Weights of a small transformer language model: a variant of Adam for these matrices.
MLP neurons of a small language model. Each row is named by its layer, matrix (down: output weights) and neuron, and shows model dimensions 0-127. Each number is 128 + 32 x the weight over its row's rms, rounded and kept within 0 to 255. Numbers have three digits each.
A block is one neuron, or neurons of one layer that tend to fire together. Before each block is what it responds to, as a language model described it from the Wikipedia text at the highest values.

Description: Sports career-bio words
L4.down970:193169109116097104169118136153129130138119140129134132129137092111084084167105145117140072114129168166198148149105146151142167135115126142149125111181120140100162130094179113152103115129109131146125122054160139116181168137103110066180177079212153040134179150137135069143104176121154129068136102151139125147132093141147131063159061115128151120063132135153166104068212195128160154115081
L4.down1064:194184152148132059106211103099116163084114115102113082135117112133164132174152066200145164102103099090136154158123127102105060129102187199176101124141108078154133132142160117143138192132070153154158108103168065160105146114111113132100144135120143119131141102150129101114127164104102144135143135158111144179128113165067105139149120131115096126110169127159126116138180112157123136110173
L4.down1264:162127112147107119142144115104161112128099118153164155148147059176102164097131132130126155134104171112116142158158110129170076127135149153149135134150121158099111090177156108130147126116108105123117183142089046058159206133124116137118114070091151106163141120159133172151134103080093110065102126153084131149103122144135041097087060121168104175183120100147133144088171178090112070137140
L4.down1398:148154106076050128104161104161100143131091107113141092059154151156125116116168124162157179144117121158152102147181079082127078130164157167222108131191130149144122136129135126152152162110163097133149104094129125151084142086084113125091139107146111078073169105128142136118176144089151172157137144119127198080122147138094115139144153160137146144134085109081130203119122113124141135176110

Description: Sports biography descriptors
L10.down117:146117155100124139118115106169095185066070159108137107128147186092173135098177062188132137142110120174081125176140087124086118095061110127151126094098149080152213161177136138121181128120144180142079136101108132057120162132153160064098133124140166114185166076144166124104165228099100071157140129117120076162136143136122128125138156159193152070138141188102106081210101150123151096129122
L10.down1321:080116118194122145195112105173103141122079153114085102104107137124155141153156097138120153133109113129086119132137072079138039159111148107131110107118099102123181130183122112086165101128169128126096101112117161134047141150188128143081122157116128127145075201111126129125171155141137178191160148166093131175103126116154115099125105178162070128117142148129111150161131150153145092163158

Description: Units after numbers
L10.down433:166127085181128084164168187144158086145128074127114074139141041142123117092123207101098067131093157066085138123122132112120126151133107129117105168117092162099162158095133118121133119085131159116119088105092124100183107102104124138130097111128157113119162141104127194161102107118120134140129144049128117108120124056134137102151142150111104144121130114144133149114115129106101144169202
L10.down1297:135096134131119127165118125193113085120138096059132127096172111147168128096090168098116098103181110130094153156152110102139092166085112219120118128096114194103155131097177136081124112139118162162167123162147146127074128097123097138098070105149185142106051173153142099152090077131150083161116127153071192071164146162129127122153152176100140185106141096151124167105127096077093155137072

Description: Word-initial stem fragments
L2.down194:148213108098146132153148053105111128118116112137112114103113170106091075092160165138081096142138125138152112117149157104104123106134100154133138068080123152137137159158138070153087129111105140155185136122089170192121170108168151117128161166115170138121162123113129155097117157153112116130135123118080101113119210118131075162103100155078079096076167059132123138089076071143102185143138
L2.down278:112144132063159181186133078119132124088135081109186177115140180094078103101124144109200131140134086099166106100134144140149108183138128177081061124097128095099113154211143148153065122083130142169212120156080195135069098125143111068131167178120141132145155141166100179110132061128117117164149072173166121160093081087143094144105128134128129160074112096155121126098103078132145108155143
L2.down548:173123100094109129182177139107153098148132138146136117146169158133075107187138161151095120089185136116131087095155163118110098145140135142125113081126115041114073090185191132159090129096108150100169142142142100127126126179155131165142201152143054126118126121129130101076171126150130085135134122117177050080124172102124071118111101107039153175109098096181173161108093143141144103193157
L2.down981:152108175106118112112109083097164089136104097163137153145173099134149175149154124140147120133211152093123129093134053101103120186145040146133084125077105100127112148123159158197082141139102135156126163145101139138085130135101155152125127181097145138070117124162135091125176102127087122183141140091115090126202085143092192114094179118110163171116128155122108053105090099155158086136189
L2.down1028:082141183153119138206114032119155087061160114118108137171097146113142101095128134119160134105158096073104113169171129126089159105123111163096070122141038156125155138176097104142120113152132089169221174165098120125126145118128087143129108182113169133182103109151079089182100122083112094170102160149195088096065071110103080148144129101126112097135167128126128109103095112085177115164148
L2.down1084:119226142096161140154126157114134131141138089131190124169131148124150153144178106124135104109125108154088045087134107161145133170129062094193107097090083140177093189156101202206154130083111169133185035122117136120150126106149125085116122122153187143150121176116117159117194141112098145162075141126133142068185145099158169096147173066159151110131101085137150151082142132107077146148084
L2.down1407:140185123104139167124147144087101093134141132157067110072176151100116173112137076097090108118109190100095094074098105127212150173113116082186147142128126148169097140096171123169154130097137140127149109106181140179184139100087179126113127113118131128108175166124144119159175105073145122119073180170102145057166093167124161088116128144102075113111142181157127100138100091158116009172163
L2.down1427:070128162148099158146105195147137127158082181156152133138166145147104097111079122106151113087077142106100112082089069159128131115168102134124142108128128120076105123180119138184092100146141079179110067093062083162085141057167140101082139186087120123141134134093097166090166123137086128130123130114160109123187077136162125126112176103166136214073149085106161094165085147130118106121125

Description: Word-final pieces, relational adjectives
L10.down57:131123195098151114139144186136127084143193078139095104109141106168120137131093191145139113118134119154043142091141136123142135169083149133203120179090124123139126164062158135096118153117090136137169099129148059124157150103096092070113093135131123070165187059098115179111152078051157100135132109137158155048129101143167139121104129108082088122079152136166150100128096100161113122132119
L10.down1157:116143101137166142137109125158150156139153098169107115164101124149100111094132112100117068165125113189132137143097115117105113148109021083150102091094108101107177110154139152131148085097120127089117109068134073084154135164118138061114137118089112121141130018109108169059162184135214066127106145101109119122136101158140145039140128200110112137135133131149142111199117180134100144166165

Description: Word-initial fragments
L10.down157:124145124143101077135107123170121114115196124129181130103175113130162178134129137181146133154093137128152080142182117088149134193066121040113140073081180141151117166155124182154122105109150127168124136123174132127134148144099112164132132150106129109122088000135122118122097122123105094115177114121121110137108158128127136255126142090096138104102121108135117100112131123105123128104149
L10.down779:115149117124125092122125111162121080140205152157165122126184119110125230115155115151150088160123111147140100110135111137117158142085118017102163056119190145155111163144152160149141101075141114155107110160138134100140144160096138129120130122118115139139109022127083105078162108137112097120181133126118120136146185128129110255124132111130120150113128123146139127128141084129100163103186

Description: Month names in dates
L4.down27:095151141107093153115180195146134159148136159113100101132144137159132120127186096108144089140129145079138063154102157133075124140124072118170129131181151136184096096144112143103064109115158128182122116085136083172135060084088157146138127126118170181108112102151144114145147149122131169116082118182091137106126167077145118128110184109089145135149156095099063148135119115038094136129184
L4.down727:052116100152136140133126132101084121168111103115101133094147093107131128154077161086117161138167074114093077101157094122105124116074143135117207096159140106107160186098122170130131167128069112166195112104127058093126098145136148160145073115141173133127176126165087111136108141144095158156089086069153119124143151151120169100182117113133150125140132125146089047103196183112143115114118
L4.down1021:100165110049095116127133157079100167192134098128112102140125123180121115071189084114118134136136139131127124165184160080112105166125073135113151121125144105106107117173115113082056086101184062112146156080117061147111122152138134123155041148154135183147178145114124159140138123133139133106070094135035060153087154129110142095136130144102184168164177117132102182165189133126105089125157
L4.down1091:117096190091140105136092117134147156168139151095116143092120117128136138150174099151097173117114121059136126081093149101136084177156109084106087143092140150115084194174127111152140150139185138189092130118096089126128131169125183108160026160166079145107147121150084087160127115086132156120203089177159182165126110068135159147084144129126139164064190108094221144130090181086201158136141

Description: Nouns completing set phrases
L4.down84:071157132031188121139088097158115086153100098107092102144143160088146119053123170161111131090173194167082091090204184113136164123123177144132136086136121166111148190094145149159126157103093220122140112137166137121076082159131206140145114191113040152143144118148106188165110079146134156148134107127146191202139129143138170107112110119121134165172104102146138085132116139107179094119109
L4.down127:184151119064188059106080083162154090134142114100119114120115129136169118105084190156127143086096114134103136122149096157181116105110079119142091067115115105116170112127125096124122098100159159174129103132126218092129128209165165180097093200163084125161143196121088088124070117104132153223224133125136170157096117174141141114172098100084116220129131108147142086069118091197109127105091
L4.down446:095156106148137086155140145095103131173111180109108125153134128187159123070146138118188156180046101068095033131093118143138174151132131163203178136146130180105107202165113077116100134110154044145105151089106068158098107095139082176112080151160119103162147110116066115134079123109118134116136112152172215211064148144122191101115123103119101203107137146134094140143083150122145140123112
L4.down1258:154141128090128111131110121144118131212118108099134136089084157102150151074122099161132158152140179125134186155151143138128173134148119145158104122116133168114131125103113142157077139159112148178164100150079118185106092173078154186176062215148106155113152106095090040213058104123101141130144132182170203145062093080158143140104110133105130206095126107140129165066099180121158127129135

Description: Field-name word stems
L10.down318:143062139143156141118131153153094130155150176118095123124116135143151093164145129128147115134152119095093077113136128086144152092100113103118106095135105192099117098038036078119139113128121148086107090119080146100114112123150119136159135128158143118146117105161162164131143101076088100149108119156101060117164098079134205235160099105229140158151138122110115194113166102131113176105131
L10.down931:210085104100121115159120131153165088123108121128123155092120112194055119106145106111127108207123100122103101120127133115145117106139070103145125168042113126129159089111132097113102142096159158090098113138108157138122119141129098133166101120057091134110114177164101134094046107164122118143154096131136140119106118057120066136116132140157085135154174132121148205117128122125122132134150

Description: Word-final suffix pieces
L2.down21:162150145084163072151141112138085170098104164143156055153092114135132157152150151066119080105131172134131109166205140168168162126089158090124112153122133105107185163147117175154119133111102143167140148131128095089089152152090114096148175142101151115085156203115083126144138143088155105107131155067181126099116090191103078060173145115084157064085129088102169126109130156117076114147099
L2.down211:111098139098070088141172102172096134175176157100135047153114085118154139139148178130125119133146100164122133157148119109189133188131155088152193122106192126152111160132107140127135143121107119166145111147110105124116153141156156151168098162070099129103139139124120141081142177141091060086129134082142125163130120119103125146098148076097124130086094115153151120092137124092028150119092
L2.down260:140161103077121099132140064130144127141143172155180115111145111119105149153117152145140129086110124169116142106202135113144153139077104078106149155113174109121147177145136169156124152104062055149161131168126102122103130127132116124138141107086162131106116126118106125121155095120098075093134121169116131121176157216139139173148120059141116109088120115187153127100202090128121159094106
L2.down478:143109046144165089105109049084103175136118078114100149166067126141166071141166146144133095154128123151148183161138117189145123125078105099134123099144182117064097137131116130073145132108149112114112106122122146144101153109157198162113105179053164133148126181071092125120110116116132116153107162218173148159169189116137137171167119112137142173107151099155109157092175206151091123087126
L2.down1136:139132159123161075076155099115077109161119112091108114180140100127134114142153143116141163060120140156130142154136111096176086101099173120114127163139160118108145202183105152109150114117074108152147135144054074131114116130161125146159094141109122136130139142085137106121111140122153105177091140060136094117126122140090108095144140111149124099123113142132156124092231143176106085128047
L2.down1210:119129108115108099097137120129115142140158147076157095149157120138154143131101187131092138094118112171162116158148093129177157175080180111126163106111155120097127157135168146133173147080090112146110128140122116108107139161159135149151130129108075135133142143097059132077178135117106056107103170140156172137156129115119144159141142092103141161096099107092120185092151152123098078113084
L2.down1297:147130116199146128076157114141159132102160125133180109137151156134075143153129138016141160078148053090137132118071104132177143159085149081107165079094084134062110155094091161044159101120129139050143170187097155124129184196091090121138100083121119146122123166086143117135141109096066083099161125173132126166086150086149133112161151105087116169123136116128169105121140139171137105158100
L2.down1332:146130133119147041117106092171129195146162169133156126176147068155136128138183133134098132115137128117163122152149114120195156155077142094113199155129169098113145188150144150103139111098054085171142155146128147101117128154129130143177125153111095138077130109119080108055143132133095057095142154128133132156120139170120118144088126091114157129106139110132193115103148124162075138144090

Description: Family and life-event words
L4.down57:131129149080087123229103110170102113163120152147126095093115151140103135130138177126104101162095103208128158185060161122095125150132137136132124135161128094162168068102155129144091141134146140192142170176133164082127139153146147186112131152146114146179129115142202170152137163112132151151128131126099138126134144120168084141138146134115155150112163140116101099198131178097137125110143
L4.down251:146139154065074095148113061123149117137127146151133092113146135110165142104192136109164098068159153154117123235133213120174119108102194119114135153142118082205161114110136080106145097136119068159085102127163145154149069106118117145177168136172141124192156135116140092177142071135115151117089065123159109130089148115145139065187128154056122089149189111121140106169114095112129161095130
L4.down389:141131160062079142185119055174149147159127144117109090122110168182173154104182127152150144140138135106113179139158119206098092122145126163140116155127119131108094138114136119101126194089115152201093124113092146190083140136129158181142164137152156122135168175058095076155110061135107099133099110137188078184144145070149091133081100116151132137109193106118134110133127152142160120134077
L4.down1161:140139090057077134096136090136121164140143128121093136104113152160143103163167108131178150112091142101186109158182081145067063117138123106133123101177144143092089142120116157150123163100094074194133144163096130113140123177094178112135145153140166126121168122148114110149115065140066121153098140186167100159118102141167090127147159106189120151125141102144130143089136156109203065143187

Description: Word-start fragments
L4.down392:171130094095110133135167206150122104116099168172119065138125135134108102126161111068129121092119174135128146141125108157112088141123154168093129121089126138192104095162168123153101183156159160108090115128121078174145141133157166083130044128164116047121159213119154103140126084140125153098108089061160134072178136127162179050144092109110105111149125168145165138122132148143112077186161
L4.down763:144120124108150071190116104115142091095108113113131101096164121127133156134175115175061139109101113150129161141093120134114147143115143160102090130151118153119151124207097157111121087140085073177086138095117120187113138186135080097153091123175144022149141212142087082107115169117182143132165143126166143143138122164126165112091156114131125101091091128075134158093119138109106153110099
L4.down919:142081122094090095140161100109081102160101120174132164130105164152151158073122148080072138155135161146119135138108127163120134091105085170086140142108167156173164162072175138120132109138059102190097214138119074076122111207171126102087106135118115154141147133122166062080088140117107167184088186095160184157169142123138141102102200159139141129143134103091125160140148143108101148116143
L4.down1048:175154069044144155200117100178128135177134108111132156089095137120134105106137075104118041148170188141114152121162150091129066166144163112073117151124137127170169076170144129155060198122149152078182149140147101149162148133097111098163126106112134099136098145125136183126113104170158163136108161071084175186070117144133142104142115115136140144174186102185131113143167168152120155130108

Description: Attempt and mid-phrase nouns
L2.down45:113122138113098154065148064164098180157136155144113196138195070145073079168163085137140086051095150122177098094103092120080171123119141211083107187092221159086152101139163123125110090092154086137134094082112152175117093114138133143103102090109124127097068146190080160080140154146102137170152127091136166163173122148134122107111166162107113129063151098139124110132138194155081093089185
L2.down81:137139106075137116146114143100099083124115096090017153099137151116173121152128163131104108089074148145132092130167074105080127127126179130148144114086194129158066153066159175125088164087173136154163152110141104179108152203144115129139131137118110084118126129143127127151061141093110185154120081089093137116133083161140128135144135172125091097114095108119139161111126082086119086075112
L2.down229:181103150115072113131130134155069156154121042101128088163128035138141120133098171081132100158177199112116133143102078126120103071144187151114115146182124123131130176123148093154121077162152161183126120138143188116147079143126142133137112096083122081138097179104126125134104105184116187147158079096124064058148124139163142116177115129119141208079100119065117125108107137129104234095084
L2.down290:144077148122162119168112161121134093118136115087085071158109119165121090132174128134065093190148061148161129157104112133097117121150123135102139108179123154140072113088133111129127171147155197196160108142072202143102174126080160151084145122100129137090162092115161086123139098155085164142137093152161148088193122092120128126144152146107124160109126089120077165158122187115143203136061
L2.down368:115090149174137136127192137100125120105115129090156085147058085167137116156163124107139108094075086114173082093144171114089203126132053093190132105175068120210119085149131112109114084163161123156163133205166139137142169170101083105071115076108189122132124094136130091124090111110094157186122112134128125131181118114157125019065049056131098103115140084149093132144141106143118129085118
L2.down393:107113115145112135144148191130096081106148148085083056110100117157129162075139087042155093099116077104127080137210075073161125089133140210133111076064132123124205163131108116104042128149114153145126076162045092135107089133154171125124140156140123136140110122127126144081090135125081149074124064131148134086180191162103072090143080189120148108119100069191145105107094073157093186058113
L2.down1127:058188140176084124087131146116120143090143062127088119131154093117089160146106143179108101128126153097116139127095130103065054151141117060126057197117155133123146094111088126076120112150113182110120129140079146147156129119135151145075137170141124133124090169153151107152077054086119116139154159043112156099115073163093087155038128132090093153131090161079146111116087114131114158074125
L2.down1227:130139144112112121157153153084101138130128134126106142090135122187078147185111108133092113137151130083153078119163148122094060145164126141118104107125165145191125178112118099189119110184142144117179138119144090088119148077143173117152110113128093152111154113095100122148151096142128123119108126136053153082116114076143084025096092066148084139131126166148166157123143125140140184150120

Description: Quantifier "some" and word pieces
L2.down313:172172144144131121124142123108163115133130091157087141125118087113169173137153108158104117157095123144127168119083142060125117175102111138080061181048100148122138102058119174152090095135125200118126142077127114119122110133105124128171085125172156149133123176103165073147109132100099092096191135106121145049104131127109121134138125145121134097167163102131104109162093083178153101129135
L2.down351:110138114208123103108142135101114155125155085143158128090102090206103124140144113160094154107096166068106100147185168117101070105171169170172166115140088132086126150095103135122115109135136193193244157149102098123117120061055088149099091120108124128093151138129163130167155140126125107092124113131058103143122109090101128084099144120118091167080155109124069142121137124047120083151103
L2.down486:140130126127164126096106145137192110115120083144098127130123145107097107088102150117063135104122166157084080138094091103086114174097160124088094178148073170133056144225122142134124069123132113155103107175136107128097119143103147138153105103169124089074106109191113125159160128130201126074127136103170167151110146122127153123156109127131105117195137090132102067100114150124141064111200
L2.down536:170213140184118150104107142140175116127091102128132095110184152147099098124137112107136131108110126150178056140083051108085110148103074168095135107139098134108166160145107135171089094081253100118174157175206131076108057150117138129112126087124165159154105145155130153172152111116099134107125134185115124093108164102177163159139165117142131176146140059136067197124155110137135161157104
L2.down625:123118169087110158103124118093138089162122140093149117119129138138178143070140073171121150117128104198166117108178135192127114178132102102125115161072117131097138101120116129148140174137093175106133113118126139160142117160081112132145070218176142152109149101147121124126125109120082119116209173113151194100090064153074134160109090155109073191087160119144146105107052081107105116130129
L2.down931:124169135160145164087120099104136083156092111158168120155156172136109115072099122138137122074118100095111064108128156143147102120098112167093091062063144099168112111158054152125109106162217130166145144159174108104147069160128082133105146175114206119108159125137152140196088100111123130136063131110147104131133095088150110149146114138146077179094103150081108117121147119081178192126142
L2.down1406:106157169147065133147128120123184125113118209154148185098192110202104145112149146097150149158122163129128121168116080098119101101150094111096117074141128118125151142160114144073149131107144151117208115135113090137148079128109126112137167091075143122122124127156141178150132123154143096121076206117084065097071121135130148209115194103172158157157127138121146157137119101068154127213144
L2.down1441:108111097123124116090099097147136119097075186155117153132152141108112128173091154101175168100119141089103038178156146117137106119052110167142129140098177096132097109105119107120149088026158091145169111145119163141088084145143176100138124120160158108115181128134103113113125078092150096154160134173148129136095087146164090132132166097125119142134130100128115145139075102120159143148156

Description: Birth and family nouns
L2.down16:035146159191178158097139112143117108101149099168128085085077142185163104104131092130209136174072110165136096145122163114105124194169207147192114072191104123129187162175090083108167135114167094170139139077136122172113151078106121124117124069119130113174125066117062103127127136190146077139067159170106151133127115126112112083134114133171124153102157117158123136188130149096153078111172
L2.down417:110172131114133207168189153174063152134091146125090105163249132172115130077144078155115154142159139181090098149149149137106138114152067191119150112138108109124083091094103125101066178134099139119166087186102066148074046090148121143174145107147134163139142085143141118140127119142170166100117123171128106125124102129161128172162160081125180117128088136116160084124128143093160119178155
L2.down582:155110169164066122141146157104084156100110149154110089015112158167152149109153164131104125109091127099160050112163150106132124170117082138150130105128141170124163143122053093139143090146154176155114153141116129143087172133108211126134106076151168093127158146160076129132130167114116101180101154120119178129061160144097135040130123136109105167093088065129104125134154145113085190183134
L2.down587:116159155127106132170117131165117095114087183142174142058110128133085067118140090135182126166089117159117130108154101125157116166120124160144159147113132096210142132098091090161135144127157092102118127102139184174097077118102198135130123099201121143108177111119145085199154115127144146164102184185178133131106111163156174137127101058129121144095173081129116120129101089161158159136139
L2.down666:179096143095146116121199091166153152138124108136101074130113114124178155133096170143129104177049120138118134129110082125141119171189123157088139065104123090139117174120145155161146166147209150121136110078079101100167139089152213160127100145148128100169108193130149203158158169111144094116166145087109120146095138070067130055190114168112099142145188104142128120083203133116121115140138
L2.down1059:155134098108170100115186159143142108126142132125082079084136169128136070137164160147098152165076089120160144129124094099136146154133170151144059147165150218196102165093091104141130133170135118128160126144067111141103167119188179105168119071203161094125141090155160098139196142132101120138133140051189074159100160154109118113121056110201098154132180076117124139117133115065134129139147
L2.down1200:133188103166052137061086210124120138157100129126081121100192142163108095104166104079185197129137090097100102164086109119111128098139094188156134132187208093165147143120087126109103167168150130135116190143116123074130071071121150128159110157120205150133152117164155124132079157120130163122126112115174036106089113113148144149157121171160162187145121117114080183120102096143132138144092
L2.down1376:082170120162109101126147074083118093123119126141084061108098094121112067173111215113083146108128093077161131133083128110107157118131122090146120177126146178141149098100125143082130132186089077085124123149144119123150156177164156097107197127145125114133124098138143086166158080140081111112156120170137144135121195102113110115185090126129090141112061139103081125115136140150093136193121

Description: Word-final noun pieces
L4.down334:178096092138109160079177139107183116119189151083155126108090056103115161137152084168113134124148161111138122145096155183106117110118117095175124101111130094104077132094174112069160077086113156123078122097135128185159138120080115130096146096111045112096155187084110128120153078183143147107130098136146113142162131132139099143121162088148169139112140217082068117152152067158161145147124
L4.down1137:110102093114133149054128129167147171086165166112127117132135134135109176136140173109150106096162074095127093109163134115133107113119078188125126063140069127069181112141133150085103091058142112200063080140173166163158088163122072124173117109131046154106100179122092096141134172127158102115115059173192116138127145128092159153151136122140110179090155119102088090149129172175124166169148
L4.down1343:146095144099134094087112169171100117130124150154123141156121166114167151113111125167156119083057146119094111131104171148096158122070088100146114096191147119173113165164107156125133107132107103141121121131146139151100140156081059135116147105142152103183200071123106131067049129145092154098176077142116125123134154103181161201152110163119085131091105182167139134121077090135117166138104
L4.down1440:114159102102145125096166091121124095161162129135117164152103159161095193078191136082089149157135139077200124139110077140121118177122170100196165115171123115104097100101134188112126086125189126193168131118125184180150122131072096192115141132148161148136144130113139153080153120146149142127132072139146100110093141106114093119192085122105151129075116118153147161114172133176108116115105

Description: Member of / unknown
L2.down71:092213114159139113119139098180097116122123103107137075095124157155160100129094112096107158131149102105127124121113168071089140080121076253168092206106082127165136112095121113117140120138112210165161169154106133128132173114098136128105149080109097110229113171116105105120095084152112116122098119164143130113145143160183178142121113101116130036143156161107063119132107093088123195152151
L2.down346:139157162128100095137200093102114196092129155131121110142069078097123104070131138131114129121132140068150107101142148166138137130174130165126105093131106097096115147086139105110121081105116118154134148115108196161089108146075109116157083201105141110124134124128115164102089146088111152129070122125168169089092126116090126107151145097116118157145173103099103128075118207123110166128112
L2.down585:106098137116106123141198061121093108154101137109126119140096137149092140139124170165176107109088106100076100059102102132147157147113123182068122070129144133153124181062137098062179194200090165093159102176087165149120115086149124129112134127146130160129164057152114130095157082182056147141143160148122143129168037143097130105158111101149114123118097120151100113105150118112125133144084
L2.down590:064162116111107161067127088128112100129069151110119105151153083126171090200105168126112112120136140100128131179178152059098180126144154117194082192078128109171110172149166104120099160184143082055130142146094138150230103081109122134058137030170085147136140127108160122160156150142176123122111100164091076110124133072143157121079126074086117068122104097138109108147169117111084139084100
L2.down781:138112065168080111147097128095156144101083126107154090149139170112098154118078131099132108108195146080142117098143097122142090143150112140095073147142122173110179112130104104073130117135111126166164145109111163174145133145116104123091165225150115080133144146140150116101094082131172119104161140122145150068128145152144110122142172140124154116087145176200167156116106129130066145135124
L2.down940:141119120143095118114189130114127089110123091162116132114126151138064131150124109088084154138132127138123133139142077118129157073097143159131079096142140142179139186144192189138114124085104062107102090109117149206151138169129074177162132026161115125138194162078098157098122153139114162121107104057125073116089189072170181072119110159135102175118135170096101158116190131122088088148153
L2.down1070:077135146115137146063151140185107119099158113134151069115093107079176113092139117108195084183110136131095134128163126116139079099151151105128102128067095147135127123099136139105122136114127220150025140097100135047072119161077121110084149090165091106148066035110087140137082187138171107085207115121093117131166128122167140166092135164129136202081175169096134071161131121142114150164155
L2.down1329:164092095120078135128100100141126119117116126093162124109136063117097129142055160161195151104130138161129138088117098086142154031110146165110138101171085139139115139099173103127109097105065099156146087179075116149194128140156124151195089135113140200143103146101145126111146151144117127122184085081171157094172094087136111115154171093106045138079139111066121131101178113159110225143077

Description: Date-opening tokens
L10.down124:147086122133117137143070087046152149198141124086098174093102168212125153076192161117124124121109098129149157112150165147142172112112115161152120078101111136160186141168185071116154187110130142078097177128131160068114118126123091135142092158110130108148146129179167117149086089133169128126146126160158150146155096112167093026147139115115128203123109135121115157101117101176185150110156
L10.down808:105120044201087123218118183129115142116139102153136119148101160174072147192164092172151161160152188136085133122152141102171183094126113087131133068050121156103105103089109126137137165138115145085099193122163117140167133095164137100104168142094077084141086147165164107126153131177124054110135150179126115153089072156144090148146081117096157176158124127109133152124137119189199169127138

Description: Month names in dates
L2.down315:103155155093155145087111146171077154102107132210096161144086084117148096101080097171172116096107168091124113107106136116085107068121205140143117140113126085102183158123235123091128149140050142129169204102103156169074123172117140087124129121160106090107139169148130071106079094128085134158163151077093147106165152087208139125143115133203113110126167123128129134129157162124178138157140
L2.down376:101092112131128084171080121119105152122073076200138138169133138159087100117151187092169050124161121123123177084129136121178126146128104148171119115051177097116128065117169154135123169126114061139161173125121115140094111151113072091159120115138107155114093207155129119123126169113157119106109141088138117194162080135109168178140139081130115110143153127089200149106173115066147160129093
L2.down575:164146129206139065121089076152074103125102107109129099134133143188165107146146190174132139167128138076120121151112093129187179134071100147127132069152131115028131165084164140117095130110114092185145222161140146144133135123170144100160110076111160157082091206113067127091121170123141091126141148071135121128164144172100153112146072147127155106145130108149164167090168075081076117111125
L2.down745:129104104107104137168152091091120157141133128117138150182140067085133140099119163077115089063164188079156082126170087131107063175104092173192137219163135115198137231163125044121130064118076120171097126158108092155137109138127152111113178139080120151139112148140161126109069129034220177086085082108129104111117061101077112116114137102119156087157144134164155109162136074161079157107109
L2.down1005:145138152119097150192147112092101149127069039178145107144134155137203121118156184136150132143174054145107180114164137152233077175180119061132117109123118119142164134048122063154098116142052160154113161102162063094115168113130094131192073124133134133105176138112124147127142150158107139135131081126149120168171150115114071136102153120190117074140132103134146020117069163203132137080107
L2.down1184:169200145170121122117094172086138082122121125154077085112144146085088139137151121134101094154121120088205158095114134069147175162130084098057155093150159132127170148066121100120150098146174120121107136071118126083101149141124082114124120152159124183128127173161089118131101070115139131134114129120110122099129145089074131057114115150138157129093147077132100151099106121145153106087107
L2.down1310:109094109092142136157147142126117173129161155193075173118130088157134136096098145107169081157120145141158138129131127070183118159147144109076128118087109135087088148177184132111095120098101137081099159135161189112139118113144194065116080142116186179135085135129113101204175114078165126128135152152138104170142083142181068114133140123110127161182119099141175129178099137156139137096182
L2.down1414:161133164103130182173118075086122192126177176109098110145122142125136124096181158128176156155164148144209163152122105136110096138178049144189175164119156072122171129142092103171117177125097150151191093170117072088157155119114116089111188070120084096129100151118086104170178152116071163123133122145092155088147135141135066135105083141109165088127119141120154167110082087084125143122100

Description: Sports text word fragments
L4.down434:141125083137122105068139064098121087144141122179104102130170115106065119172131123051113132155147148148089122082178142088166107129081132141106121168049105117202146128145109163110161055105143139106155145111109101091165125110155106149129160046074144132079144138112116097088117161150151070089088168081164177114182125126096096097123125106157171111218153097170133106150191168123129069117097
L4.down647:133108134204139141196095162079094140112118165162147152233127174131136142102169098146137178149117113126113055152105058161107078177174146145165122104086144128133150116153141158094112180127157096129182152104124192101126142102094167119100175154068127145126131127131144163108160142095127119162150132150149159127129113122095124133123120106117173123086083090154188147181170146124155149172069
L4.down739:164220152152159168093129111183183132128102104119138083184113162141124126119077198089132172125122109147156060129151074126141145143134165162174105141118129135156177078119150140166085158127126075157159182074216122085101099082120127139148124152092131129145090098121141138125159150141126095144153081185131091155086140102136091108154065135133116126152127109101091156087136127070133123121068
L4.down983:145110090095069102157111122130107106176145141135146152125116110246101189161158132210087193081111120091135129120150112104155102134127136154140097071146144101064181105150145161208119150078203140082090168107105084146104153050143131150109130145098096213083129117186082136138139144161141102154132176158138101164142134129153133092134101082078129138145117062163136171097197167174193127142136